From a checkpoint of a small transformer trained on Wikipedia: tied embeddings, 7038 steps.
MLP neurons of a small language model. Each row is named by its layer, matrix (up: input weights) and neuron, and shows model dimensions 144-239. Each number is 128 + 24 x the weight over its row's rms, rounded and kept within 0 to 255. Numbers have three digits each.
A block is one neuron, or neurons of one layer that tend to fire together. After each block is what it responds to, as a language model described it from the Wikipedia text at the highest values.

L4.up659:102115141154124117116097106110112084151155119107129161155137144130149148146088146143153107095176166163155117131169085121108158134125152181155123129122132146131140116118076150130178145134130100110106141093072145117127095099139129158107084133119121122164114159099131137080134147130177145066
Responds to: The second newline of a blank line between Wikipedia paragraphs or before a == section heading, plus opening quotation marks before quoted phrases or episode titles.

L3.up34:153148140075144131085138094086132162088154117137089117112110131120119185126141131150127129178139143112161102162141154150115130127145161142172140119150151138108114145136100139139119147100143139158135136119105181097148094108128156095106115110145124136112144069130125150126118167111162072126
L3.up166:137105169100125164114121165099099115125131122117147129139121140185156130148184200110123124122142125152122116140139150118111109174112129111194049156185115153101133130148094141150096139078076122138115130136165119141152139101106131127126123114113095133125135130152161133138119119085087134098
L3.up235:155119143123098141138124122124099132166105190060109132176151096142158117184157134134104114151130110138144129146100117146079139124085142142178109160098103118155117136139192129135110129140155117150105155133096097090119137073144133153132132139086140131108130075149170145144162152135117104111
L3.up799:119142134155135181154110119116087135165116175157152107129090154154102108135124178147123148152116114150157103167150084121145069121105098129157131162142081076089095133131087077134131159126184121133119128122158126113126089127161126115147142158111122136139118122137087112119142097153077106134
Responds to: A lone "s" split from the middle or start of a word, e.g. Con-s-ervation, sub-s-equent, pos-s-ible, s-inger; rarely other fragments.

L5.up23:156152123147149126130141111149140075102141112134129120128124141116098141168153164134176096147095116117163119152145131117113137101166126161158120093122127142080124137138073132133105123073154133136128126152128156127143127112091155112102122170129133127158119127100121085156155195141136135094
L5.up174:148131139110145135128158130129125126142089103125071146115103136159155114129138110138113180126107108103127107140167161095117152138116097123125145118128092107151131154153128152098105163157151116108145174167149154121092095109098111117125142111109118096128121122131102150072141123134169086122
L5.up208:159131139195130089094154146119088098120143107100121110102155152088129155111106110146153142160112120147137092134087130111141124140150116110084180075104135108142123116102123180147174141121151114142135147118116140109170144128110097125112114094121128120157143126112133155113157107171149167150
L5.up318:131147104132159089144161155128135158102159123131131145168172163157189141097127128136104158138142136183165172168127098120120151109112122136137117090076125143135080144137106119132144121152121128132147115128071113098124119166069131098098134079109138107136160143161177117082170129123138110143
L5.up403:127123114164124129156136096123111127142132169111145107114180116146131095092094156146141125117132143139101150175095103111176141106079111107189102082122160128144134148134132143132148098106134151122157129090143096163151126121113132112167112143116127119117114101100155130104162113119149167087
L5.up521:141142105118167131114126126168127167130101057115116201124141073165120099123153126123149103149120114091124146157150110111141111108127133123120103117119128114142111114153093144096130142143163131123154163190159157151138134139093095139137116120102098101106116124140084108105163132099152100117
L5.up557:111156140113143137145135129118145081123101170155128164155141098182122125120159186135151107147140134160128117152141157171134122153116127080146135128144148137096117168152087096088139121110140121172121116140168149137101119079062138137145141156146136132152129126148110167112188130092141120090
L5.up722:161196109134128135113115135140116112131141134083131126137136088147139136147117137097085093118146123141117135088153156161093139131112185148184122163078135141135173142111121152111109098143140131089106090135128103109121155132098152134110114114108097139170119108145102119158090096114156113142
L5.up798:160160149160122119127126149103120107126136128126101141111099139141116125160141150131087108151145153136147137134093128129124138113106131134131118133101163108137139143123116182123132084123153173114111138177180153136157148137112121108115112182124132111132098085135159133133167094110160124105
L5.up817:127118136128094140168126173124133117149102122123128150126134126046065150104100143102128123147127113097105117094105114129129105118101114134178097115138164122180107104114187139139163107125155117105116156121132113106139105153121133097091137147110139140153163126186106115132156137133093105113
L5.up895:113129129124172074081117126153128132126130127134108126155184141147169161092160106126114129138142147073117122141159105143168157113161129111156134132157115112111115164112133156160131118146149109145094170133135118143162114168099153153154118134141095110137115127138152118121120149151118091119
L5.up897:137146135111132083119128120131102104089114133151159165143145138114128164131111133149201124148112166118133120167149140151114125138124105096133109122132106121119121124091159112105159148092168104151077157133178155096130161145085118148115118137084110094135130161096096156133153171141089090133
L5.up908:090118128142127088151125164146155078121158143146106117143110097133093121102135146083136118117147153128136109130154101086137118123154147131164125143115110136171142107149147156106106133158114138103101114144124104104134162113147156064119119081175123149113108086129097133137144111131101128142
L5.up943:125107135169096122128110136152124158130131134122136156156140118137128147112157094111166149127111181148117150105134178143150147128106113135063110127089106152132135147133152119147084131106122143147106086112104165113139157108124139053152120103109130144135154112141152144135126116122141100123
L5.up991:117170089140154142103105151091174114118127121122132129126150119147101150105141155130139109179187174102133138133133082133135155138095127099116113158138171135075086098115155119116150110125123167133118137136145142179145147145118138105102131127116105087093077087151126135085116173127107117132
L5.up1003:160162098093128140159124123119094103127134159131106151139112119128117138131141137154155115117148160104050139145131107147140129177124135156143137156143156135123085160103131143153093136108153127122119131135083110141123132137126112102108145119099136149110140108162138167134140155151135134105
Responds to: Periods ending declarative sentences in Wikipedia prose, mostly after a noun, as in "triad movies.", "in Bradford.", "the location.".

L5.up88:118133152169135140124150150128118154141106119121132116104134122145139173145128118137112116102127136096132096122185147108122109174119127110107149147098125094038136151119131110126131128138134176143116089141122105092138146138097125132123146108191123113150160132135105128140165130113118114077
L5.up195:129135156090090084121125163103139135118143095096090173102142142107157111143172124120138108098098154131158144108161148124156126122135065133117094158103147082132117165140111132095118129068127148148140108141153124119132110127093191108133151123156115134109116117156142120134120122063108110145
L5.up215:127116130093119118151151151129157131109147104127123132139154138138140090143101111071121109119088126084143132123153152101140111099170106108110118120141155134132138128172111175155132089164112128179117100134153084112108067154106143099159139140113128159102136133133120135079130129170085130134
L5.up219:096129128148091146146105148115146136149160131104140150109157124100159131123176165101166133110050148178126103131126160151150112127108145132115119131077120118111100113122135131117110143102103146119095131093146142113122162156146152179099134103112136125144156121120137083154138128170145121105
L5.up228:133146099151150140065169132107118123101113161136111088107069120124139142133095092136136133147099131146163147159135138132157118110132107122146124141080144098109100138083173120139169094162182145144174153085099132079110111143155168102146122113114133128150124158080136166099086118112135191101
L5.up233:127163075144116107149167152142130098131118171154133166147121143156145121156101178110157117112122139086116117145145132137109119103182135146126134152104143140083144147157133139146147152145144185117088137149112087113095110140123131127135162147132146062151089151087068144132137098118148136140
L5.up267:165109149110123149092137118126140142143149136147125134138111097135153134112152138162066084164109168152142155127122167125116117159101139138141130130120081165141149133075121114166159108141126165164148127162138116138146100154055109136138120124124119167127110089114131156137149104132107103152
L5.up276:141125162127111119136134147079121113177138107128116146116127162079120115146147099127116113125104092072131116092150113136113091108172122142138102126148136055079105166140153151136123154146119129154220116145174084128101109103128127099139143129143139123126175129145100127156127108117130116174
L5.up351:123142136172122180122149142141109124145125093129111175126126067079148149127086125117079139098089142139136143113157156103117084151119085130147141087154113126106136121147178100105106139172133129151112152148115104109100159109135162120123167128106112084142114113138081143112163149081096112113
L5.up420:149133109131079162129107096145102114167158121097126106093150132141138083158144134156129112139106108133089122097164126108112100135140119154120103139157127163170103120152144130125136136094150142116177161145112109076144111153115098132161146108147147111110159128120115111143162159121140108130
L5.up428:136109138147076124150117134106121112143113136141112111085160138120155093138123115149118135117131108142125151142128105116098135096116118124173133158133129157114125144117149130164114131113145158165172147155115117122147136147116129086133155159145139123168139139103130156123144156092077151171
L5.up493:106115147125159105137113145112143155095145137157111078120152083133110136142115150139115118129085111127114082149128139127153148166103102072133141102152191105131143127135116121108101116091141126156107108178075117128121143145162136143120152116111146132174152134151156083150114152116108128139
L5.up589:125149101135163141106095124147095156144139110144109087146174084129085128136051141147172144128130115121141134104131115129128119128112131103128098099141156108072105155120109140098160114201100186172132103145137130090128130107163127123141178125123150082150103154075120131151090127122146116095
L5.up646:053161144142118122182158156139106107167137121153121145172125120157123165133102125125092099126114102092148108108152134114182156120122125170132125109149115107135124100133129120110089167159121116140140178148162101094110160124144130083144171129149109108150132121108161153133112150120153137092
L5.up667:139133117110141105082099107138107123152115164095158148146121106132172127094154139111142147134138138098089153135111169132151091115132088126106127142123134125113125159118154133155116117151179134161158096138099126116116142151188158125139172118152164150179142134129153109160147111120149091087
L5.up675:148165150129110142151120145113123132097118089177112112112182100122114124104135174152101142132113099102142118148122111108137042152123122169115102105138134121105152146110151161091143138114141120114149125110153141078115177112102137156091139139142159101193117131147136118143129071155113154066
Responds to: The -ed/-d suffix completing a past participle after was, is or be in passive clauses, as in was directed, was replaced, cannot be explained; weaker on other word-final pieces like act-ive.

L3.up158:155098100185122127109109122111142167136115148107130094110124106110141085140116113158108102112125150146166139167124109142122150159125096127101149093080155125116222119152128104102146118123157124131138128121090116126125118116136119101129146126146152153169104161119152104147156139160112156150
L3.up198:125151115149166146168113139099107089143144129109126119096110111110147090122136163142127097089132122111141128119091156106137135146078130154152135085148142086129152137108078141111151125108162146138159120109142119121104170147107147157139138116141130124118106148125128132158109129111139105159
L3.up325:136095156150127114135110157172145154114079105105113163177112118136173100143142113125131104094127114099140104114118095127134159170168130145167087130107133152114119097113139160085143180139149140156124118136158114133143159107157139146068133160107152112178110121115116135119147145094128140111
L3.up612:119126107162121123116127157117139096105154096131133140126135062126130107136158130132180103100130152095122135118130121131145171127125136114091163112091139109147099113128132132148100135103160122109141107136189144089158129154154136133094161170124157092094145146123166132132156110117109146098
Responds to: The -ed suffix or whole past participle of a verb, mostly in passives after was/were/is, as in was found-ed, record-ed, used.

L4.up463:135149156154107174155126109131137139116133118136094129167156105121105122133183160119130085158073117086123106124124103167122130122123106148148106096111107097135151143136143138167119143137172144109138138138134114158151107118119117114145129099103128140166112153107116087128103125147092080123
Responds to: Single-letter "s" pieces inside awkwardly split words, often a doubled s (assas-s-in, discu-s-sion, profe-s-sor), plus other mid-word splits like Escu-e-la.

L4.up297:109130154140114128130130172146124102139130098162101148158104136105140112142157122167147108165134172112127068161133102145146137177127066130127140100121118143111149150146144117140145107141123108152079124130152075170180123152152085131095126094126120148127119106112126111171141100132164130079
Responds to: Inflectional endings completing a split verb, mostly past-tense -ed (critic-ized, maintain-ed, host-ed, incorpor-ated), plus other mid-verb fragments (qu-al-ified, in-vol-ved).

L4.up750:074161101125092121144119108137128127137112110139170125105164153118101063149121114149157140130129161133131152098161167159112088118103135107161146143121116146142110115127165144105141129153130120154114143138156146127131120141134158149159146122123163167125133131120107106100131086155157086102
Responds to: Fires on a lone space token split off from the next word, e.g. after "the", commas, or table bars: "the era", "| Labour".

L5.up101:126172119105102122103138141126109155123140059138120172183116110130120170161114105140142114164153173107128113119087089112091123115143119138124108166138141130120139143115081122096120119104131112147130130145124088116104094179162156128086113117114147119125140152121111138149146146101135129106
L5.up158:117143114141104131150135125070123143156124103115086086134118115114086102142142192093141128089104157173133102130104114172121152087134108094133122109066121142106149107115090130163175149144126105127119115137131082141162147117121124127125132137178156133101135170132119093156109145113115107076
L5.up165:139098166106136118158149115125149132118124134130181126135118171137156139100162079116086140148067115130157118097112154161117112132107141146099070125114126132130102104166129141138129141139113146108127174101125110148161171137107141118154098083102115108135148118113164129138111202100120116086
L5.up183:097103107122128108097148114129103131114165088137149135131113125103082150146115139136093125122112185122133112166135141139152112118181146086141089136162161124127142156153099148113121108109112136093143144140073157095091153118145137130112145139118158075153120090108116150173115111118127165098
L5.up450:087113135095151149080110097155163104132133118108144104145118171144089124130133167091119100114117125149129149125153140142121123144076165141136118106115169131143148141133144134156132152119157128121115167136085103120135104087139115117127122128114102134171147103122116150137121167099168090141
L5.up506:138121118162073154154155130127146171149142122154087151141123132182127112093146108092172124118172105101075115206186126153131135128119154124106137162141112095140124181146090094121141131145135117115157113133132124115136122136156092151116144168102142127134142143101137074083118112107155160143
L5.up572:125118103145138089124131151144124179137141109121094154126148107139127159111144139107132139129133120088136150132134098122096145160146084114154175099128095082130141139128126142120078127149087135107175104128137103094131113104141140076142117135164130132125128135171159094129127126115105157148
L5.up577:151104083121134127062139080144109132116088092130106107128103158126116157149093108080113143114102151156113149100128110129123163122138164109111108102093184128114147134105095108117147117125137131111134139145130132083101104174093157142153144133128096093142152073151099149108119088140116097111
L5.up582:100172116136090096123135104123122195145163121148126153126122126164058142139150182122108121145150125139150119151100115132140117124095122126143129149167142123113120124110135146135154113127172062137132138146122102135126099084111124144149124124143131108098121105141105119095160135152107152097
L5.up698:142105101121136148107131156141117148138131128144103129120125095142116145148151111124144093142111146122104106138119159114128151150123140112152179161143144116132106139123136158136175122155102094150134136122110084119134082070163142133114072129105139078142136109114106163126098102123140182113
L5.up742:137106140123133135135115129137091137120155121147134176146094136125104123151178167141094137141126098159132110168089132117146099111108176100104163106118127137107133134153100129143156160133095124149179114106128178098119127104130135080121166153104154112140132109177134127123101128112156091135
L5.up746:167133162110126191166146145136107128180113135123186164089109156146091074204096120104118155111152137137124125110166150179148118066165121093160132132122130121134145110095142179134134145096109175104138120125075097086109164125156116134106121140133088131106142139119156111141103139146140171089
L5.up773:136129137105128118135117123136091092135138128163137132130175086143138098110146088158121145097147125168127124139134113151140144136122158090124135106137141121125124153097112135128157095127122126166094117163110119158107098146114158161080087147150105083128133123141165132138072146063112143082
L5.up793:129132130131129115134158109141150149104119069126150129132153125165134141167102157099133107137142137131066090162131138150145138130101127162123090123147146114152117153146127112153102093172153118109112070090105059135116154150113132093131135136132166116118136149144120140118084120086105119086
L5.up829:103140113097078127155087126128126143168106141150114120201109140142119143144121091151151129125110179135128098139132130154122124074105138137090191107084118160072134117116114107124136135099139108129083161120131153140115069129130161142109130149098144139113106113137138152123124183136148146133
L5.up996:095119122112106164099156133172096108128104118087120130173144121141124114151103165098151115114141183121118121149160135127165152102112097166132132156123115135147111160149086129156108129148107121087140154109115127154143138110123102139116109136141096093134167108114153134138119133126117144125
Responds to: Wikipedia heading markers (==, ===) right after a blank line, plus second word-pieces of capitalized words opening paragraphs or names, such as S-e-als and S-e-ptember.

L3.up226:123101120155069134146146125121113113199158139141143101125103188105090174104116147109162173113121138078151104125140137147081142153122124123123157116083124087126111125168168129180143139115134142114129179130131116127125140166131130156138120077126127127101095134097189136125114106151141135116
L3.up298:114126097142148125146146187145089111150122125111153121146133148161139137089116138137153132125100132121108149136127106142138161149163145108134144120134132112132164129142129140089107134155137145096135121161101090116147179135126165138077107095150152080202145126143163112128113113129119149133
L3.up646:110128134158151095159145105181102129122145096150158107145104147084077155085133118135157133117084144134126133113115099099093130107138115143112127106153135104137148115135124081156136147143103132142122123128125086128097142149114142167117161127106169144163125095113186116166140138100118125151
L3.up848:132098109115127107153135164146136136123134103152122100166104129093139087133116168132165108121122141136100137104106142117095143159099105110150088147125153144155150129143107154098138117100126126140114124197147117147135152153141143151112103092166082128133128129113113067087103122097162141092
Responds to: Common verb stems acting as a clause's main predicate, often before an ending is added, such as provide(d), start(ing), has, made, took.

L3.up129:118156137140121144096105122121157127161105124129129170146136175126104143135109137152114104192135137105107187116122093115128160140149124109123113144164114118115164121137141146106129144126077123156116152115147092155124123129155104156126140101122131118118107125122137126110123107139140113106
L3.up373:126140156149164102130103141140153137101154117120102096134176105136125161113088135106133091157179136107148165122150137096112148144110153098145098132107159120113129143106117111077117127124139163140122146138191109119132112150131145115154152105105134096129168118129144141143146095128137156148
L3.up510:119139098113057134111104103144168126095141144118137129146146182161108120083132140105105164156079095111129108115150141116167095132112145137123179108139128112144148130166151115136126111143134131116101175144156131089107074140147116150160121122137127142175122136103157153160120138150136118112
L3.up855:099108185148155091135159139130149157108148131134137119177144133173169179150133141113107087131141147095109090128143108110115134136164114103140101122125140114129090114121100146145144140154149101137137152104101123086089172126119151113151182114109147137108118131121140137108135132109118085100
Responds to: Periods closing a complete declarative sentence in encyclopedic prose, as in "performed in 1635." or "Warrington."; occasionally decimal points, as in "7.3".

L3.up297:128123155133116111139132111143170148125129095113136162125160178117117124139140093165134146141110170090126075088138164137159126115177190157115120111146162123106187095146152143105134150119114094151128111123108123118120132105104119124134141131113079136158142132138139163126155102115156121075
L3.up301:127112123137141125148155114151142123086132114139148122124142166119074145097143114159124099116097124086120079089129117153111162118132147138139113101149134123102138163118159120126148172157115145117119158108136084105076144131119158104092142156153149154145128095116129126118188118144137132072
L3.up427:128148156112112139134121100162151134138113140112093142138092153122144106166099145140112125140189172129138097142117092098070134116099140120107132145124161148102182139142119149120119143150163137126084141089109116124144111067084115125093086129140128095155124152145124119070156130085179162147
L3.up940:140143143148095103123144112109109132141137096146128157170163146137135112134143127159135161100140151123158126090119131143117134106104148134074118146135169088124149102088094115159112144136191151086125107166112103091145129151147100153123133132100122141149142085115104115110117103133143137132
Responds to: Equals-sign markers (==, ===) that open or close wiki section headings, such as == History ==, ==Early life==, ===Film===.

L5.up3:162102169138134141138139135134139071131166137133146115110076143092142145123139161133123131130119126116155097103140141125116096105132130146129147151080160139112110108127108090144129147129154132155145121152174097122111104154148108135105135085144147113138089050101162121133145167108168124146
L5.up25:118136137183096127105093116092100143151094136121127119082124123121118141134164149138126157146111134122155161142171114132139151185127115119104151114120119137135160119120102121168137119182140118170132110176096115113133128114128155095105130133101108170102152072081151085150159114104145084107
L5.up43:117095121077131116144161159105137088121106094139123114133118159100126170106145126110147133100140144144130119143126164117124154167093138150116135127125098100132104148101120108137128137125102083118135140132122128107121119140116087184087128084151077123095088104119119122103125128108136125171
L5.up90:178095117132093121149169134139163095158123112136135138105173177113083150121120120144080113111142145140157108179167113176170091154100091122127126117091141147138101156151139101116129096134090109185106125136139130164099105140133107144132137135120146151113116141141141121125124125122192092156
L5.up197:145111152138124143150088113096114080142110136093151156130126123133124119152139140161104119127163094148082187158142095140135135112112150118160098138102127140100121162135134173126147086110133129107145136120166128133103103146123137081167118143152147147137138082128138134143077125129113168124
L5.up222:141108125124121096139141173125084104143126163105124113101091138120161180118134124129097124134133102115098142113109141156101148131090132128146107081168142139104128149135121120122154085118128136176107166137173116131118125098122164145157124147116108103132108106118134130091134116135171088136
L5.up235:138148082153137123113103090157156106115129134147102147110153125075100140136149117129117164125126097132112151158145136125128151136095115131128112151135157114110156135152142126114111139133123096135172070113124162128077118139105137123126137124084118085165126120116140077148132161134130143140
L5.up273:106071105146087105130169120185148097164124150113099132125097186112138147116158120139111112132104128115143091113130135158125133150129129090125112130099089115109121112148165086146115146096131114134107150132148126108116149110142119159087098109156124123131147133128115095115121157125145101133
L5.up373:152113130144113105133138141161178067137124157131148124163140087092124115090158150144111176161134093152123142146125132163135086154123131099151130114180141125092110130112173144157138152153128092140107129113150150147088098112114117090136120134119152148183143151135122133099106140102149149150
L5.up376:104111158122148099139137140119135099133122122122149152140142163140142167166101120098116159072129189129124080152159116087084091136104100147126100119145158170076128151143185141107133108105165156111178137120165134074128106088130120168147175169111166143117109090091131136129152106147132099114
L5.up586:121162172132122112140157104130101114158113162131103099144090157134152146117153123123109134109136156166091136108128090139139194174158163124130118134143193110132117115120102140129143112114118111147132115146143129153108170158125119118183144131092140146136120147096066150089113115123142148129
L5.up655:108109111180138118100118135137102085157142163151122129112098139119162132116150106111151122118151117155080108171137065111108085133113144168135084130149145152108147137113134120121138158140164129171134139097151153126118147143164124108100145127114115101137108120122155102124166145145099139146
L5.up679:108094155158143123163178086103113106131109105104153137123122164114132128154094099093106136126129135117133148112155131160108106116109137128143102105114108147138097109084128146115099150122129175125184139081162128141118097106119161144086090108135167131141157098115160128161153114105154124155
L5.up775:127125105154152132108141153134143105138164173113127104077112191120135146119125142139100084168133110101123168122149135110114095109112110145133100165077111128076117153140133098164136137118122122132107132146137157138118085119153121100132149101151090090143122100145134117126098133119138108110
L5.up838:123138090096139089127124117143117128152168171109126144113097113168151136139104132145140135163107130121141109142118172100111170138125149089133160118093098140090181129151112108135127111116133126130144132113130122140113124131151159129096157126126114110139171108147155140118142157133094108126
L5.up973:113084117136135113098100117139111101139120099126124153144137121156152115157146136133111097141169177111078098135120113121087136158098171116096160128131188147123168118081120107085122123153130089118138137117107103106145152142093130144135173118127120140101135112128130091098125158158140161149
Responds to: Opening word pieces of a verb right after its subject (he, who, Lee), before an inflection like -ed or -s: fa|iled, re|alized, sign|ed.

L4.up24:110126146130135098133165168136156111125152139128062146127118139087102144144110105174093131144204122148109130085130122150115140082109124105113115153086129095104162102105122116116154110132219127117137121138143131121101132147092076075120165103105095137138164109150150134117129140139136112134
Responds to: Fires on the first piece of a verb right after its subject, auxiliary or adverb in narrative prose, e.g. stated, fell, redeemed, envisions.

L5.up78:142155109111097152139108143109090128118074137108107135122114169105125172145155113058136124143172164130102159121117148131154150126180114092118079103157103102161148157144086144099111117068112154146139133154143127132126113155185114112116116138105139114131167113139110127066147104133115111132
L5.up113:091129134104094119146116088128091110177085116082130168167163161173133083186142162114125146148095148131118147112108166118097103133110133121191150177132130117139119152112106103088127137114144136135143164149166148111151113105106176102129146166141111138083135118131130136159105108104100131123
L5.up141:149121138139142111127154170090158098152107108130138147128116111145127094108117123157179147165139100090146137163131125104116122134134118129155130151112071122111160123095129090166153177109171115086148130117135117126136114140123101151144116159116137095119140099140101155127128092146141106138
L5.up176:131117164127149111116156125133136096149150103135155119119123097147152154162122136135099114140135154136154097129129123109117131089142108112131137168132114094127129167175115128097157137149100150100152113167143116121159082138162169156142086164106108134109133094145117166119154120142155141184
L5.up238:108125157123100156154093123127164128091103077167106120122174109121155111171072104145129142087168151108187154174102113116138125162074118169106097135124136114117097182098091131107118149147098120097111138130104122139117111152143124156108135159162106145119112125148127147126149187101083129106
L5.up252:163150116136131130163163106159147097111119119153149150091169093128108135078140136159166108135110132140112167132106077116077151136136142115138116153126100119122125132139161137108145177104138115142165158108144109114123098103128101162142121144130154170113088104105108136133125114127148119148
L5.up498:122151132087149139112156139112130145115119080129107098151157071138128133139118108101114147095158115134157174159132106134076090120151098102157128125145130110121152132155124091090090101168152103156096119182164149129140155112128164174144142137145115106095078080085142140129136128101089096150
L5.up540:120160124124132088148117150175141145140093108104113138147133107099176092121122123159131092105114132164138164083142128111090115138087124133170124147168119129125124100112105166140137146118132107109137153128087137159138120081146108139130107131113178140142090158155121151150099144147138128150
L5.up583:162139147118133130145121121128107129109172137110087144096134144155140125164130137117159119091142208108064119150151133170101124118088131139160114097120128127117088151091135121112121140130136120109175150133138145126140137134134158148124141151112162151117105084152119093119143095116121138122
L5.up585:134123135087145161124115148130157137110132083115129091130148112143093169120139111134084151137146109132129151125173107111122110114116069152164125129145111138095156086118113151134100109074141156117139152128124104161121095095149142132145120108119156072088117093146082116123161111146129171147
L5.up630:114155140119113138110133165120098084103163093166109102127146134134141138145119102147117087199134110138095095133133132147094163106130109152107095098102126137111103147121107125111091101153090134129144109146121091107119139085153111137115143141125096158164137119150085120095139127112119136171
L5.up831:132129119103130096134124091159143111136113134182156102157160114138138139134164130169122151137127118142112122143104151110136208123166067138133144128118125123170122103095119151135102122085137127106158123122136186145179102132146138165146109118110177137109149152122119115114154139118144131165
L5.up879:089105095119114116185085109126110156106155111107085162080109128175128142140112106130156162160127123127083101132111103159121131109158143124177101126168125157150118153156121130152156081107119100154108155130104092142131141129124117140190120146110113150108121195133135140152124118110162133142
L5.up968:131130181108113104101110129163126084130085143138123117155154104134160130097122128125115134154142119128121126106142135147126152114160103126139104148140169161101160143102097134125097152124127079135139156129154127138131086124123165166175149124119130136114118144158143077143157152128098102132
L5.up989:123123125124164113132157130105134145102136118130116127128098127112162150117149166124112114138105114156128146120136137129114066124138155132155097151148116155167116134147128112156141112102124155147117114115114083155162139107131153167140123131125149062119148142107101146119094100108078085122
L5.up1005:104157122129132102116069185144150126078114149155139112150092133163140134143119105167109152137131072154110161167120105087113148171106077087143136142119136157118098155136133108134110104156110091114097092156137136135096078148127170117103112133159137130154121158157113164102099140177107138128
Responds to: Fires most on "st" right after "in" in words like instructed, institutions, instability; also on a lone space token after a, in, for.

L4.up545:129178106169115129109142175110174090128136159106141138162135107148136132084140137122143082149105122137132093140113094137118113120095109148100147115112146132110106095115101139126162113127124142137144144142105125101136112159082129109114132135088151135114161101130119121157135130119158141104
Responds to: Periods, closing quotes, or line breaks that end a complete sentence in Wikipedia prose, e.g. "…to the champion of the NHL." or "…in 2018."

L3.up10:150135166111153149157147117137147125133075134132091071149118106181130131137123134099135103123137108139097107123126107125118153172153118128151114167136121138132190118166118148083113132126155102112155136180135150106109115112109146146140108138081083090145088100127132130157169143121124134105
L3.up103:123134143115151108084110101099168067130159134107111127118115150143120143169128127109111127153119130066152096103147156090087138133151168105122141109125141114091135142154122130149102158093127130104141117126119154152129125139121134073115082137109143163126136082143112126105157157147142144146
L3.up888:143158104107129129116154166105117126099148094075141116149132085141154138146110118111117134108120120140147110094125126155091169156122115135158082168160122165173147123129111143164174151106140137125104111121131126151134112103162133117159078114110120099117132140168133176107144153108117122127
L3.up966:137147154105190157110126108122159085097145074136142091134121107123126109146121162138120130097130119104137153129143101135121110158139094127097104167139189151135149119161158087130183137100123107144135083121124133095108091132124113152093133126175119151145111122117134142088145157095135148126
Responds to: Word-internal consonant pieces, usually "c", split off after prefixes like in-, ex-, su-, se-, as in ex|c|reted, in|c|orporated, su|c|ceeded.

L5.up46:150169087151135148163154148146075156120123067135137117120130138135127145140143141151151108117066143128153148113156137115122127107129135109161117141067089157106193196121153142094108146099161132108134143178160127147109112125175121098117174133155129138160110148139108114141132149144131120181
L5.up95:118125109134112104135066106170142139138105129151148095144131138144156154119120100145155088135138131080145140139182168162139089095140161173170147145124152148113120118139132161118139140077145161150133118141116091120186111128134133171133127108124091098122110153140136114120105134093106131175
L5.up269:147101092118114158162110100162143096152154148152110122104151122115158172125129107158162163171155106137126123147124134156197128128139149097114105159108145105112146123111130089100137160099138128106149156153118139130121157125117179097155111125103146185100105106124145113100093133110116112139
L5.up343:142109152147139145092157141144113103183130128158116163118068116126139154146112142107119145124097086099121163171119155123152132110103112170152107078125137108182146144126123129101126110162121110132101138104090128100136156111126147089137109126123160123146127149161102104126130150097136124129
L5.up346:107144105113118100164109154153133154116134107134084136075120141114100130115148083152105159086112117138078078115180131122162131120096123130109126170161147129150114150174137146120184120130157137134133170119119131151155125160131130094145146134086139142171141103131132132147177125116121133108
L5.up368:154154097153154122100144122109092133179129092125094119153115172131135079130161090108145164109116135140094161159120143134128127155092193143143156121126102140118142163163167094109096106129151138148134165164173106131152126137099103104114152119101105149102166126132126120138110129100115133152
L5.up404:105120128124115143134115141127119118109196124150102139098092130136136136161120175174128121119081104115105144127153107084125123118090162137146083125116091107140119112160157120114110174145126124129107158119156103136140098128121135085153123114104144107124124143098073151098153098105141142129
L5.up414:185162182100135140147164125090140178079105122113137126107157126160071131128150128123143102110124120142153154091130068126106095103081111162164109125084138138153103181154156140117167093147144115155084126144112085136186103113119129148086098135107115158159136109104082148075120096117129156133
L5.up468:160108153148157115139118107130147155129140128124128165141117134116123088164130109120125146105116130118071113115121082153133140098114100075108115104114124101138159126116155139169152111076119112157097114178128103146170109114129090070145137105088128140148133135143150122112110147121120122129
L5.up491:114107134162126109150123141129135132129094113163130107142074124097125160129175122171166089114118124104110133134100098103112130088111171150173143122117106106162141123116141157167111139100108133112089108126139076096119163150159138110079135168132142132154156110160143113111111155148134131133
L5.up587:110103150124162130116146110156131109132147135121140107146078194161189119148171081153120132088111136064092148171096160111141172139110134129163119139117174089108163136089132126140117164114137108153132112205095211154124111125144144140142156113128134097130144133120108134116131164101120132181
L5.up657:116099105123103161136147105112136158160102149121122093156133188129171091095160147125134101114128111098137096123144124115173133115112113119144158124135094171111157081077062077139147130098152141115135118123076119134107118127147132133111101149127108112112132139095116156126155171134143102164
L5.up768:112128135128108101127122113171191124142123150098104139125132115134084131153112095116164113115119099140142112143131158183072116122154110144162119122098154126125116133125111094087164143123108095119109150138137121109166133101130111096159110127117173107156121127115114125180114116090114124173
L5.up825:117124119112128107159137099141137114107175096083143158148118092154127140127160109090141117137124133140144097159134109122100153067111102150103120141143152124120117143115100125143136176074166124087103139133158123165133160154107086130178127138092128138144113157147165125099130119137125129146
L5.up861:115121151098103140140118113136152111079116092121123126156181120122101066168140162125125157120108111150130112095127107091149125147153080116143155137124149144135075124119126102149106132083142124159137185147075146106163159128118137114119099097139178126126137127126145156140154132103137103128
L5.up993:144142109121062158155098158116171113089082144095138138130116146156133118174178125117136171153121120170134136113158166169111147114168134130129122136091164123124121122118083135153093139121075145109134114129119138087163109151140121122122113126075166116112119099130117098154118105107132117125
Responds to: Short word-internal pieces, mostly "s", inside words split into odd fragments, such as po-s-itive, po-s-sible, discu-s-sed, cro-s-s.